Weights of a small GPT-style language model, trained from scratch on English Wikipedia: biases, capped logits.
MLP neurons of a small language model. Each row is named by its layer, matrix (up: input weights) and neuron, and shows model dimensions 144-271. Each number is 200 + 30 x the weight over its row's rms, rounded and kept within 0 to 999.
After each neuron's rows, "fires on" lists the tokens most often at its 100 highest values on Wikipedia text that the model never trained on.

L2.up1196,179,196,178,226,200,230,192,222,263,250,166,239,217,169,219,219,215,220,197,192,199,184,165,167,207,261,211,198,226,178,192,169,219,218,143,254,224,170,198,149,244,227,229,189,246,194,179,143,196,157,282,211,198,169,250,196,236,224,198,187,149,197,133,176,199,201,158,167,217,151,143,204,196,209,197,157,155,248,199,218,205,212,173,237,222,216,138,195,235,207,202,162,206,236,235,201,203,193,215,221,242,163,179,227,145,171,181,199,153,159,178,180,127,195,169,268,207,208,197,223,169,238,114,163,190,180,216,204
fires on: " (", ".\n\n", " general"

L7.up1204,183,187,185,214,218,130,172,145,171,219,174,179,215,209,200,226,193,205,271,186,185,170,214,163,188,151,162,170,204,193,209,152,189,258,174,248,185,167,185,207,255,235,151,228,197,193,181,145,209,205,198,220,183,234,197,221,245,206,258,181,178,233,206,189,192,189,198,186,180,137,179,209,197,192,193,176,192,212,210,160,182,220,200,228,192,176,201,204,224,197,172,174,217,227,270,170,155,267,220,207,209,237,234,191,143,211,172,200,121,210,175,187,222,207,224,144,203,237,228,220,189,165,203,187,223,195,229,205
fires on: " \"", " of", " and", " as", "ic"

L2.up1376,132,179,239,214,130,143,148,182,173,173,181,172,236,210,230,134,207,212,215,192,189,249,307,197,186,187,198,215,152,232,218,197,161,210,218,189,220,217,218,189,133,203,193,183,209,133,246,189,175,191,178,226,168,194,163,202,202,199,221,191,218,215,181,230,177,166,175,193,190,193,169,207,194,187,195,171,181,212,215,233,201,171,218,196,203,173,180,198,209,190,183,235,179,229,197,198,229,273,237,194,211,199,235,181,208,232,185,205,237,210,201,153,240,163,244,198,166,197,234,218,160,202,197,171,176,185,237,236
fires on: " that", " High", " K", " B", " That", " g"

L7.up1292,227,218,216,256,253,170,211,193,213,172,242,212,159,213,142,241,246,212,220,246,161,218,183,204,187,134,168,203,223,201,164,253,205,247,186,214,198,211,214,234,217,201,182,215,209,246,114,184,199,210,242,157,214,214,212,207,256,133,201,188,181,251,191,156,182,233,173,201,207,219,222,205,188,201,233,198,172,261,255,199,263,208,167,244,191,203,144,191,225,179,173,212,188,169,228,221,183,277,195,199,230,151,257,170,184,191,160,211,223,183,171,210,210,206,214,205,215,173,264,173,170,184,193,221,240,195,198,153
fires on: " as", " first", " well"

L2.up187,193,231,223,174,203,203,226,188,177,241,189,271,150,131,160,183,222,211,214,183,167,205,282,184,252,237,165,243,242,198,173,146,187,167,191,178,242,149,148,215,196,193,190,190,190,191,179,228,206,208,200,164,207,203,133,255,173,236,195,181,198,198,209,260,214,160,235,191,188,166,195,215,202,178,232,251,211,179,253,180,157,193,230,225,219,173,177,227,215,179,162,211,253,160,228,159,222,186,211,155,191,204,173,224,164,170,227,185,226,180,162,115,244,250,167,175,191,206,227,228,226,193,173,140,166,181,222,210
fires on: " had", " has", ".N", "ey"

L2.up744,217,217,226,187,151,196,234,203,170,201,225,184,242,171,192,206,248,221,219,213,285,215,203,217,239,174,208,188,230,170,164,196,216,181,176,200,153,235,198,176,195,236,234,195,199,196,226,210,193,168,207,222,202,213,202,186,140,217,264,209,175,233,176,199,201,170,201,206,254,158,150,202,240,183,164,194,172,241,226,200,195,171,168,171,187,252,199,190,277,207,219,257,185,182,149,158,181,219,218,224,223,212,208,146,235,206,176,199,199,198,195,235,219,156,200,177,244,162,177,237,158,213,203,192,235,249,166,210
fires on: " at", ":", " hold", " mi", " miles"

L2.up323,196,197,172,205,218,176,127,216,198,214,228,202,207,215,162,199,180,227,211,210,166,162,199,209,197,214,200,204,178,213,196,193,165,295,172,234,170,233,185,158,193,170,202,269,192,153,233,193,227,217,209,192,196,221,138,148,207,204,234,185,213,232,214,208,182,217,191,221,226,231,197,249,201,176,251,196,187,183,231,204,203,229,194,252,214,143,164,188,232,192,178,214,185,201,252,199,164,204,190,216,221,216,237,163,259,147,156,225,152,238,260,182,183,231,230,176,165,188,226,229,249,167,205,190,171,247,181,198
fires on: " to", " of", " on", " from"

L2.up5,233,214,237,166,154,268,153,170,240,195,183,223,210,159,198,209,171,195,174,169,171,186,178,232,215,201,180,289,202,211,245,169,188,231,164,204,196,131,207,189,139,221,200,250,157,208,235,160,197,193,211,222,218,185,222,224,221,208,185,198,205,192,164,178,201,230,235,163,210,170,207,133,212,229,166,167,230,192,171,182,197,234,209,219,184,213,219,171,227,200,211,197,153,160,231,223,138,219,217,175,221,146,221,160,160,235,170,220,181,213,153,243,218,225,220,224,227,198,176,219,204,239,180,202,102,222,228,284
fires on: "M", ".", " to", " by", "z"

L2.up790,145,144,239,186,220,162,175,167,203,237,199,213,157,207,232,168,165,237,209,243,192,215,291,173,187,197,213,208,185,182,159,198,180,175,176,164,217,182,141,162,208,175,202,225,210,162,237,199,197,199,199,176,192,216,163,234,224,191,166,177,152,175,185,209,185,165,184,192,174,195,186,220,227,205,254,179,211,192,240,199,153,227,221,199,217,225,179,212,222,249,150,249,266,209,254,187,182,232,220,183,166,151,189,231,205,177,205,214,233,187,223,188,240,198,210,221,205,216,227,213,206,235,175,145,200,189,183,274
fires on: " have", " had", "'ve", " has"

L7.up1449,243,219,198,230,226,188,211,165,177,169,183,230,195,220,242,224,227,205,220,239,148,189,214,225,239,238,220,182,155,229,205,216,180,196,219,193,190,228,174,191,206,186,193,191,201,197,258,196,207,199,139,175,226,205,164,207,188,266,216,183,193,214,162,195,227,174,203,161,188,229,205,186,207,156,232,170,174,152,201,151,156,195,214,226,168,186,186,211,189,202,232,164,202,160,200,195,197,180,201,207,202,238,144,169,197,213,233,196,194,226,241,241,196,266,201,189,183,179,199,229,153,175,179,186,193,217,168,179
fires on: " an", " this", ":", " they", " it"

L2.up188,167,216,238,178,190,257,158,172,158,200,167,193,215,176,235,149,237,242,202,202,188,201,201,151,229,244,248,188,269,194,174,200,222,196,177,204,139,165,193,166,198,177,201,212,202,179,244,172,169,150,178,217,172,153,200,226,185,297,254,191,179,141,217,241,188,199,154,187,205,231,157,188,255,178,157,193,179,277,232,237,189,168,146,155,221,172,221,173,254,183,204,214,230,172,237,195,229,224,197,189,211,175,199,181,155,200,184,230,225,161,191,203,191,199,190,191,176,161,197,230,129,182,173,185,127,228,228,191
fires on: " the", " W", " (#", " at", " US", " Texas"

L2.up511,151,178,212,209,283,187,201,160,211,215,171,217,206,222,206,198,271,213,202,222,207,177,201,204,160,226,244,215,170,160,159,175,199,173,164,212,190,255,182,171,224,203,202,234,267,177,235,255,201,170,164,206,265,225,181,210,165,193,259,229,231,221,205,242,192,177,195,162,179,154,240,216,155,234,182,141,216,176,170,237,163,217,219,206,176,260,237,199,177,257,214,202,217,238,231,220,238,181,253,185,187,206,208,167,182,221,218,189,189,231,182,221,175,216,179,224,167,185,208,188,226,169,168,186,174,161,174,153
fires on: "-", " al", "mathbf", "ă", "s"

L7.up772,211,199,199,248,139,230,211,166,196,222,231,228,184,156,199,186,218,194,144,182,215,242,216,207,243,198,213,224,214,194,179,210,195,159,239,178,178,166,138,190,206,228,149,207,202,214,220,113,142,181,266,198,215,203,235,181,195,220,198,201,230,164,194,144,169,257,185,217,182,189,267,117,188,248,171,196,154,201,217,230,180,193,238,210,165,192,195,171,145,201,242,160,199,177,246,220,196,212,207,204,202,185,226,197,169,183,169,223,210,182,184,196,222,195,182,205,244,168,272,174,157,167,231,229,179,150,192,194
fires on: " to", " not", " and"

L2.up1480,167,215,208,197,215,160,159,213,231,240,135,251,210,238,186,190,119,217,188,199,172,214,260,188,178,177,172,199,258,188,218,248,203,191,221,204,209,158,131,202,188,160,208,204,226,250,218,222,196,188,209,207,193,212,150,233,196,273,196,213,174,212,117,231,201,179,214,184,175,217,147,163,162,216,180,199,194,229,194,236,211,210,186,181,192,175,210,175,225,255,180,150,228,203,169,211,195,163,220,216,191,179,161,155,214,262,153,224,220,249,189,197,203,206,204,158,190,231,193,248,211,197,185,123,209,198,263,191
fires on: "A", "etter", "al", "Al", "el", "'"

L6.up1173,196,188,251,192,259,235,201,213,162,193,221,250,221,194,155,177,233,200,181,245,186,174,218,176,230,223,214,196,259,207,193,199,154,142,205,232,203,222,257,215,222,235,189,222,179,188,173,228,214,216,228,204,149,195,196,260,214,169,180,179,212,132,169,192,161,170,235,221,246,219,245,222,209,165,188,211,158,169,268,178,173,213,246,251,162,233,190,204,161,202,244,198,199,196,209,166,152,182,188,138,160,213,145,168,166,204,176,205,210,219,188,174,215,230,207,216,195,230,192,185,192,195,218,192,253,173,168,236
fires on: " which", "-H", " that", ":", " north"

L6.up1397,235,201,207,208,230,225,179,203,217,266,232,196,188,150,243,190,245,224,220,187,213,215,168,183,190,204,180,225,225,215,217,246,165,217,190,192,168,131,222,207,148,154,201,186,179,155,236,144,210,205,202,209,199,224,181,172,207,189,157,169,247,224,188,233,196,243,250,171,176,188,237,177,274,173,206,186,136,225,195,210,238,217,235,239,199,301,198,176,198,201,139,247,118,179,180,207,246,191,204,223,207,205,222,221,171,248,164,198,176,259,215,151,238,174,221,262,204,245,199,201,193,218,245,210,247,207,230,125
fires on: " It", " it", " She", "It", " he", " directed"

L2.up1042,187,161,249,192,214,223,182,142,183,184,210,196,157,232,202,142,213,240,302,206,179,188,204,221,227,229,189,188,221,231,200,201,232,240,182,194,216,173,184,195,202,175,197,223,206,142,205,244,198,180,194,182,213,200,236,205,157,269,240,168,170,167,145,222,169,193,136,170,205,222,199,175,196,201,177,223,185,215,197,211,196,184,161,139,210,169,207,232,246,227,196,233,291,185,179,168,204,240,205,188,188,226,177,160,189,223,224,235,153,232,142,245,252,246,204,214,180,188,264,208,131,211,198,235,246,246,188,217
fires on: " W", " place", ";", " ft", " US"

L6.up653,213,198,224,195,205,201,143,130,192,302,202,173,209,193,171,184,222,207,178,143,229,197,197,202,135,234,238,211,208,183,231,187,163,167,181,190,166,197,251,211,210,211,225,201,261,168,200,182,212,221,229,202,153,180,204,201,223,250,191,191,255,199,187,192,208,253,208,177,223,209,193,254,188,199,201,242,161,196,216,200,198,161,185,200,196,198,163,242,244,193,157,191,78,192,224,200,158,188,234,226,216,194,217,223,212,217,189,217,240,211,151,196,215,210,201,223,204,223,178,268,210,187,181,164,210,185,241,215
fires on: " it", "It", " which", " what", " It"

L2.up667,209,218,235,168,243,194,247,245,200,255,224,210,210,221,187,150,285,234,174,184,214,205,204,213,191,217,220,214,205,165,187,195,219,244,116,239,172,217,209,154,189,239,184,155,225,230,219,159,163,166,223,237,209,225,174,177,161,242,285,249,214,230,179,167,222,185,187,164,242,126,123,175,210,181,202,196,194,206,184,227,217,222,198,202,195,155,170,210,235,179,232,247,173,239,192,137,181,198,231,256,190,231,204,221,202,177,185,207,163,193,227,208,160,184,234,221,214,165,192,245,143,205,232,192,163,167,196,182
fires on: " U", " United", " South", ":", " North", " hold"

L2.up896,149,200,210,163,189,191,177,189,154,202,234,203,155,196,210,164,196,217,260,178,204,237,206,170,192,188,207,169,203,196,184,184,172,184,214,170,195,175,209,210,247,233,212,195,215,205,176,125,165,190,173,216,209,164,207,245,170,248,271,194,177,177,166,231,162,220,198,247,207,195,178,223,243,184,194,165,225,181,209,251,215,191,191,171,233,190,213,179,203,144,222,180,254,123,176,151,167,261,180,180,210,173,222,165,240,229,251,181,236,179,159,235,179,202,187,219,152,200,197,200,139,228,184,202,180,234,217,189
fires on: " E", " Texas", " e", " U"

L7.up1377,252,216,162,210,200,185,152,208,236,195,225,210,203,231,207,187,147,198,231,184,189,183,195,150,214,238,177,169,236,128,192,163,222,188,181,211,221,157,216,226,217,180,236,202,214,190,218,215,202,174,178,251,197,199,190,198,211,181,183,265,220,182,203,206,198,186,232,220,215,167,170,205,182,213,256,238,220,244,191,154,186,172,267,146,121,186,199,200,208,163,196,220,220,197,192,240,170,210,196,134,224,208,138,196,195,168,262,204,208,212,232,183,170,118,209,189,206,218,170,151,190,184,204,215,195,220,190,192
fires on: " an"

L2.up1511,225,214,194,236,222,201,190,196,219,232,176,195,172,191,166,187,190,204,234,187,221,190,169,190,214,214,206,214,144,163,219,222,165,218,225,187,212,176,162,175,160,215,190,198,184,173,164,195,172,197,212,188,195,228,158,153,198,191,212,210,217,157,164,192,174,149,164,247,247,217,232,170,189,247,219,201,222,231,160,202,200,220,189,187,258,218,198,211,201,209,172,168,200,194,192,122,179,200,224,187,210,154,194,265,172,234,196,193,189,218,218,182,148,146,213,151,160,174,224,231,250,180,151,148,208,181,191,234
fires on: " part", "Note", "ill", "cl", "ell", " al"

L2.up405,175,224,180,192,172,194,217,185,159,227,204,220,200,218,126,171,203,200,188,187,234,169,205,220,192,156,220,181,209,181,182,221,156,193,181,183,196,220,216,249,238,183,190,248,175,197,220,199,209,201,154,231,226,176,166,246,174,235,306,127,181,239,161,169,151,167,231,180,208,152,223,225,244,177,202,174,224,156,182,156,174,137,219,183,177,260,223,193,247,197,213,213,233,207,222,195,165,253,181,167,194,203,202,174,230,207,213,206,213,202,215,194,196,256,190,183,246,254,213,228,138,196,188,192,190,232,228,217
fires on: " E", " p", " e", "E"

L2.up195,152,214,209,201,161,197,199,206,186,277,189,192,222,150,123,216,258,219,251,188,165,136,195,189,196,286,259,246,195,212,208,174,144,273,150,222,230,164,185,199,192,183,240,287,216,152,203,187,228,202,215,180,194,217,219,129,211,190,205,150,140,153,212,189,197,205,218,199,233,212,200,229,187,198,205,149,193,191,198,198,208,183,205,205,229,149,222,260,215,171,183,225,214,170,220,193,175,165,217,226,203,193,192,203,216,142,198,193,228,198,271,167,232,243,204,176,177,188,176,210,213,168,213,224,209,194,147,122
fires on: " to"

L2.up47,203,206,239,159,213,185,191,107,154,181,259,211,214,173,175,215,157,191,236,198,185,192,237,212,237,223,274,223,214,143,205,179,163,238,177,239,246,150,168,205,157,233,238,227,244,144,202,207,257,153,201,182,265,202,186,223,145,230,195,221,225,211,147,223,217,185,218,225,259,176,195,189,188,164,189,172,200,168,187,190,232,202,174,186,211,245,210,208,252,183,254,220,228,159,202,172,199,199,195,210,151,234,184,139,143,221,231,188,227,197,178,206,198,237,199,194,219,160,206,215,181,211,195,221,216,175,227,181
fires on: ":", ")", ";", " Winner"

L4.up1408,200,249,137,207,166,222,246,219,162,177,209,192,211,214,200,257,184,197,188,199,207,196,209,220,204,214,196,173,247,208,210,258,288,230,287,198,218,192,143,166,204,208,144,188,207,233,163,138,153,221,217,135,231,210,197,185,264,205,187,231,224,196,162,199,215,189,189,155,218,192,245,205,214,250,248,198,182,231,189,187,235,222,211,205,237,159,201,219,178,232,168,140,185,162,229,217,187,223,211,242,191,172,208,181,222,191,168,211,81,194,240,200,228,180,199,213,179,226,220,208,185,192,172,201,213,234,184,187
fires on: " which", " Court", " that", " when"

L2.up1153,148,242,177,194,204,220,191,234,228,214,215,192,166,153,230,197,227,211,197,262,182,129,262,194,151,239,184,192,217,174,222,195,181,226,179,225,202,234,194,185,215,202,194,173,260,213,184,160,208,161,250,158,203,207,248,207,291,216,192,197,144,246,187,219,171,210,148,173,179,206,167,170,175,189,232,182,210,215,179,222,154,202,196,185,167,217,168,204,181,221,171,174,210,265,205,176,195,250,186,248,221,166,194,207,127,179,209,230,182,110,188,254,191,168,161,247,226,239,148,176,161,243,188,188,163,200,207,248
fires on: "\n\n", ".\n\n", ")\n\n", " (", "iz"

L2.up1494,177,180,183,190,205,211,168,186,204,193,155,148,227,165,257,177,200,197,214,145,179,199,225,174,243,247,224,233,201,178,216,151,172,161,182,252,244,208,221,170,136,227,189,175,232,196,199,186,237,160,215,232,177,136,142,169,251,184,189,199,247,167,122,225,230,193,210,242,215,130,190,210,231,190,231,205,199,208,207,203,199,186,206,174,234,177,199,195,231,156,231,202,182,189,214,219,238,190,250,161,150,180,164,189,183,204,211,205,209,234,195,224,184,178,186,186,208,170,204,171,204,175,168,199,200,143,208,160
fires on: ";", " –", " State", " Carolina", ")"

L2.up1432,160,265,187,200,231,181,207,180,176,187,219,209,150,230,151,166,154,188,236,190,210,113,230,217,207,190,218,195,233,155,150,226,160,206,186,218,243,157,166,234,187,227,218,183,216,204,173,201,240,210,170,182,238,218,209,253,179,237,242,198,192,210,178,236,145,217,158,218,200,190,225,204,185,250,166,168,238,149,111,204,232,211,210,151,194,207,189,190,220,237,190,205,268,88,149,197,220,295,175,191,185,200,170,180,228,239,196,185,195,148,198,205,159,238,214,175,195,199,228,205,193,205,196,148,205,249,239,172
fires on: " E", " e", "E", " see", " s"

L7.up24,262,205,222,231,176,238,198,183,220,203,213,208,276,175,131,187,201,198,199,154,205,193,173,231,228,250,144,197,218,170,214,152,237,199,183,211,192,169,193,213,218,165,213,209,220,203,221,195,175,210,186,141,127,172,182,240,190,215,190,194,215,224,234,191,176,226,219,234,215,201,287,84,164,246,192,251,156,218,190,165,166,182,218,186,153,185,182,138,188,209,240,198,232,284,216,214,198,199,192,177,207,216,148,188,170,155,224,222,168,191,225,197,163,207,189,169,263,179,227,174,217,211,192,196,230,247,194,168
fires on: " a", " the", " an", " formed"

L6.up167,212,242,171,155,232,202,208,168,245,170,194,189,199,176,176,205,196,203,189,194,205,200,185,185,146,227,220,146,206,188,235,237,244,240,207,154,192,164,214,136,172,218,200,201,225,198,255,145,160,191,211,204,192,222,245,212,228,179,193,224,219,175,155,262,176,131,201,140,236,238,144,272,205,186,119,193,176,225,223,219,191,163,236,159,174,188,158,251,198,165,212,184,232,177,213,185,172,148,234,234,199,149,237,177,162,245,239,198,209,189,186,205,202,233,249,173,239,200,202,194,284,232,179,227,242,187,168,201
fires on: " time", " Total", " Seats", " Died", " age"

L6.up1445,196,168,205,138,205,232,131,251,178,240,194,217,248,232,194,161,185,206,169,206,214,179,193,194,195,151,241,218,215,239,163,175,204,198,228,225,199,250,214,137,220,212,187,197,150,221,203,238,129,220,254,191,232,168,194,226,182,215,145,177,182,193,207,174,208,176,192,206,225,157,198,190,206,186,198,214,188,170,231,233,142,201,160,239,202,195,198,257,203,142,177,193,210,236,163,145,176,164,173,157,215,191,221,164,120,250,184,207,233,199,175,174,189,198,196,179,178,186,199,226,202,216,171,183,216,228,174,195
fires on: " that", " who"

L2.up1167,161,213,194,186,157,220,158,155,250,242,241,206,163,167,187,221,225,230,274,205,173,126,238,211,226,225,226,194,185,233,203,180,175,184,200,194,278,186,196,269,158,203,187,202,253,185,219,159,230,185,228,232,184,213,179,159,197,196,222,187,92,138,228,180,190,168,243,183,236,230,224,165,183,192,224,180,192,207,186,230,213,209,218,267,245,217,212,216,229,235,187,253,190,204,264,204,191,198,178,190,196,175,211,196,195,206,170,234,223,168,241,169,238,215,248,215,211,188,164,213,155,202,182,233,203,185,210,196
fires on: " to", " m", "==", " h", " can", " helped"

L6.up235,217,194,209,160,190,237,202,152,248,219,170,185,209,157,208,232,201,213,201,149,181,198,188,203,217,179,246,253,238,240,242,178,182,154,192,224,192,178,217,186,208,219,192,208,132,216,218,217,225,193,252,200,200,196,196,169,162,284,198,219,231,240,237,173,222,177,208,164,238,244,178,185,183,205,179,216,186,211,255,205,141,196,186,241,198,201,226,213,187,214,210,225,182,179,181,165,202,200,196,187,199,231,221,192,151,238,175,202,152,211,236,286,169,247,173,199,197,171,175,223,164,236,180,212,222,186,200,203
fires on: ".", " t", "o", "i", ":", " who"

L2.up729,223,202,189,216,199,193,145,262,178,263,235,169,200,167,168,199,190,204,189,154,193,208,208,285,210,229,213,246,257,198,187,180,190,212,177,194,203,175,202,170,242,200,178,244,186,206,201,241,219,208,188,210,198,165,167,201,236,254,257,218,203,193,256,197,138,197,194,170,186,127,221,211,261,217,164,213,190,198,211,211,212,201,211,153,183,218,199,207,223,220,187,249,251,200,239,205,186,264,251,197,244,213,232,234,228,204,217,202,137,164,197,178,201,205,198,159,215,195,244,189,192,238,174,197,140,164,193,187
fires on: " G", " The", " FC", " @", "The", " the"

L4.up1129,196,223,192,207,269,187,202,185,80,173,186,167,205,191,191,194,213,201,210,217,183,152,265,180,178,215,252,180,195,255,170,221,202,211,223,181,200,170,221,222,225,202,195,187,238,178,218,202,175,203,214,158,193,161,173,174,219,249,135,226,180,199,193,254,213,169,200,220,220,191,251,178,180,206,243,185,165,259,232,163,229,186,221,194,191,193,165,179,199,218,218,161,218,175,264,207,207,213,197,231,202,199,208,173,224,219,183,200,224,242,231,179,221,189,219,226,203,162,227,160,229,215,196,197,193,197,202,165
fires on: " which", " m", " that", " km", "-", " when"

L2.up878,205,270,169,228,223,234,175,194,179,187,232,214,142,168,149,187,234,217,241,194,176,177,193,230,180,200,211,210,230,174,150,172,222,208,193,216,203,165,244,179,242,209,172,268,196,180,172,193,217,205,198,168,196,179,209,210,138,214,246,182,203,217,217,155,162,207,143,235,233,203,224,184,223,181,129,201,173,180,178,206,199,203,201,182,196,204,216,180,188,177,243,249,232,178,205,173,215,253,217,201,185,242,160,184,250,203,182,213,183,245,223,208,171,203,190,163,192,197,190,213,202,227,178,149,162,241,219,212
fires on: " the", " The", " Bo"

L7.up251,228,215,185,191,125,208,139,185,233,174,158,262,219,152,235,215,179,198,234,182,206,262,194,223,224,222,157,273,211,182,205,199,199,220,203,215,198,224,189,141,200,203,166,213,235,164,149,156,235,225,232,158,197,171,241,137,155,168,216,183,279,197,180,165,240,196,195,151,194,181,212,141,159,207,192,165,141,203,163,181,224,183,183,171,237,225,195,201,144,221,201,186,217,238,181,276,231,165,205,220,184,211,246,210,178,181,202,226,173,187,225,179,188,230,214,225,244,219,199,203,184,286,195,178,233,162,222,206
fires on: " to", " first"

L2.up503,212,231,222,270,194,188,114,203,210,232,153,196,216,170,190,197,161,233,196,188,209,219,164,226,205,227,202,246,162,217,227,204,197,198,175,180,217,119,198,168,172,196,138,181,260,210,133,209,200,182,280,168,191,190,181,199,163,216,197,175,188,199,152,182,222,159,190,277,188,197,210,198,239,167,237,202,208,196,211,226,174,198,193,167,187,185,211,226,211,189,218,186,209,184,235,198,141,209,268,204,165,187,192,261,171,197,229,192,186,240,198,191,161,208,179,193,181,200,201,197,205,198,122,208,186,172,204,222
fires on: "%", "ill", ".", " Mall", "cl", " Mill"

L6.up454,125,184,250,168,177,180,194,200,211,191,184,177,151,149,177,182,208,212,211,237,202,211,208,192,182,181,187,226,157,177,212,205,251,249,198,196,172,241,169,195,177,229,190,157,227,186,207,210,198,196,191,135,180,225,169,228,167,172,144,191,230,162,210,188,158,156,213,220,169,173,231,196,211,197,157,251,226,190,203,145,171,190,232,238,243,212,198,207,218,214,218,234,222,189,268,182,169,211,145,163,176,185,181,172,174,242,216,207,130,173,226,217,185,239,175,214,181,214,153,214,183,198,171,183,210,218,201,208
fires on: " of", " much", " well"

L2.up906,233,178,266,191,239,212,177,192,292,205,137,196,202,197,220,207,136,218,216,177,190,228,190,230,211,158,195,203,186,224,166,248,170,252,204,141,160,124,196,217,166,179,158,165,223,185,168,194,196,174,234,149,107,183,190,230,180,230,247,191,228,237,152,193,227,223,205,200,198,181,187,194,199,237,186,165,206,177,175,168,142,138,209,204,237,166,163,166,173,196,200,181,210,200,254,230,201,199,210,219,251,141,203,252,164,214,262,225,206,209,153,215,111,239,228,206,125,180,236,261,200,177,190,195,185,152,176,260
fires on: " show", " an", " An", " work", " Story", " Band"

L6.up764,198,199,203,284,217,165,232,172,243,206,164,194,175,216,156,187,250,188,233,226,255,205,186,187,190,235,183,228,215,221,128,182,164,229,225,231,178,245,197,222,238,168,194,194,158,209,111,236,138,214,204,175,207,183,191,153,224,228,272,222,135,226,190,196,183,154,189,218,227,171,224,214,239,190,243,166,231,152,280,142,226,243,190,172,142,171,193,201,213,191,164,226,241,230,197,199,226,205,194,217,242,186,225,173,238,178,225,194,216,183,220,174,178,167,234,218,189,191,205,212,151,230,191,206,234,194,171,145
fires on: "0", "5", " of", " two", " name", " well"

L6.up52,140,144,233,220,209,199,254,251,259,173,243,228,220,202,223,243,203,209,223,226,141,169,164,243,247,194,188,174,190,220,162,178,210,252,156,147,216,206,240,261,262,190,176,185,213,200,172,210,247,195,202,177,243,229,223,221,236,213,192,201,188,154,200,149,194,209,182,206,219,193,233,206,220,180,198,197,217,232,162,221,172,161,203,220,242,218,176,177,186,160,220,246,246,179,172,205,154,199,141,190,222,237,186,188,213,205,273,181,130,233,247,216,224,204,161,208,159,211,161,168,181,178,199,150,178,208,163,183
fires on: " place", " well", " been", "8", " of", " were"

L2.up389,195,223,166,179,225,181,191,220,224,260,223,178,214,206,155,191,189,215,217,206,145,122,217,209,224,221,180,244,251,197,189,194,207,213,165,203,181,198,222,181,214,210,220,212,236,175,228,205,208,180,196,157,200,177,223,213,234,211,243,124,155,204,194,184,162,175,217,205,222,183,150,236,215,241,146,213,199,250,206,246,206,243,192,261,154,211,140,220,173,228,161,191,244,207,237,198,224,240,220,232,291,163,213,231,152,194,164,226,175,198,188,185,173,220,211,146,228,185,180,243,146,202,179,197,187,185,220,119
fires on: " de", ".", ".\n\n", "==\n", "===\n", " ==\n"

L2.up1361,129,217,186,178,224,271,222,175,189,213,184,249,228,170,187,188,259,212,263,214,183,139,166,172,166,192,176,191,181,208,265,180,198,218,196,173,201,160,196,211,238,238,220,271,253,192,133,184,205,180,263,230,250,215,222,267,180,192,198,182,177,188,144,202,220,224,172,174,192,199,132,209,215,140,225,197,228,195,186,196,195,227,215,174,213,183,203,171,210,162,257,129,221,184,201,210,194,209,202,236,215,206,179,148,137,151,247,199,154,141,123,222,173,224,131,224,207,203,168,187,216,173,168,216,185,199,195,207
fires on: ".", "3", " (", "2", ")"

L2.up731,210,211,219,184,205,176,157,237,209,226,128,195,201,184,216,209,181,249,192,191,226,249,239,173,223,200,230,193,209,213,200,244,173,194,232,174,198,213,186,203,168,179,149,174,214,209,264,226,230,209,232,225,152,152,158,175,197,186,199,273,185,202,206,189,166,205,187,166,200,183,163,183,159,202,260,182,183,209,181,227,254,250,218,258,187,153,194,180,204,192,147,224,244,220,249,184,138,194,251,195,182,125,236,202,208,188,210,210,236,209,222,187,198,168,262,225,166,211,207,199,223,184,204,130,206,159,207,189
fires on: " that", " That", " Cl", " every", "Cl", " Hash"

L2.up1527,191,200,247,176,148,214,202,209,157,233,206,176,217,176,204,205,221,231,201,205,239,171,206,190,230,222,248,220,180,197,197,185,198,258,175,152,210,220,230,219,173,184,219,215,228,157,217,218,252,175,207,208,231,171,221,161,156,168,247,193,189,179,200,188,212,115,237,194,246,187,187,227,182,218,189,170,163,169,193,206,184,210,188,222,220,160,223,203,290,170,187,233,187,175,294,189,185,203,226,184,161,175,227,207,198,207,210,219,242,231,223,142,281,177,179,168,182,183,188,227,180,202,203,257,231,216,207,148
fires on: " to"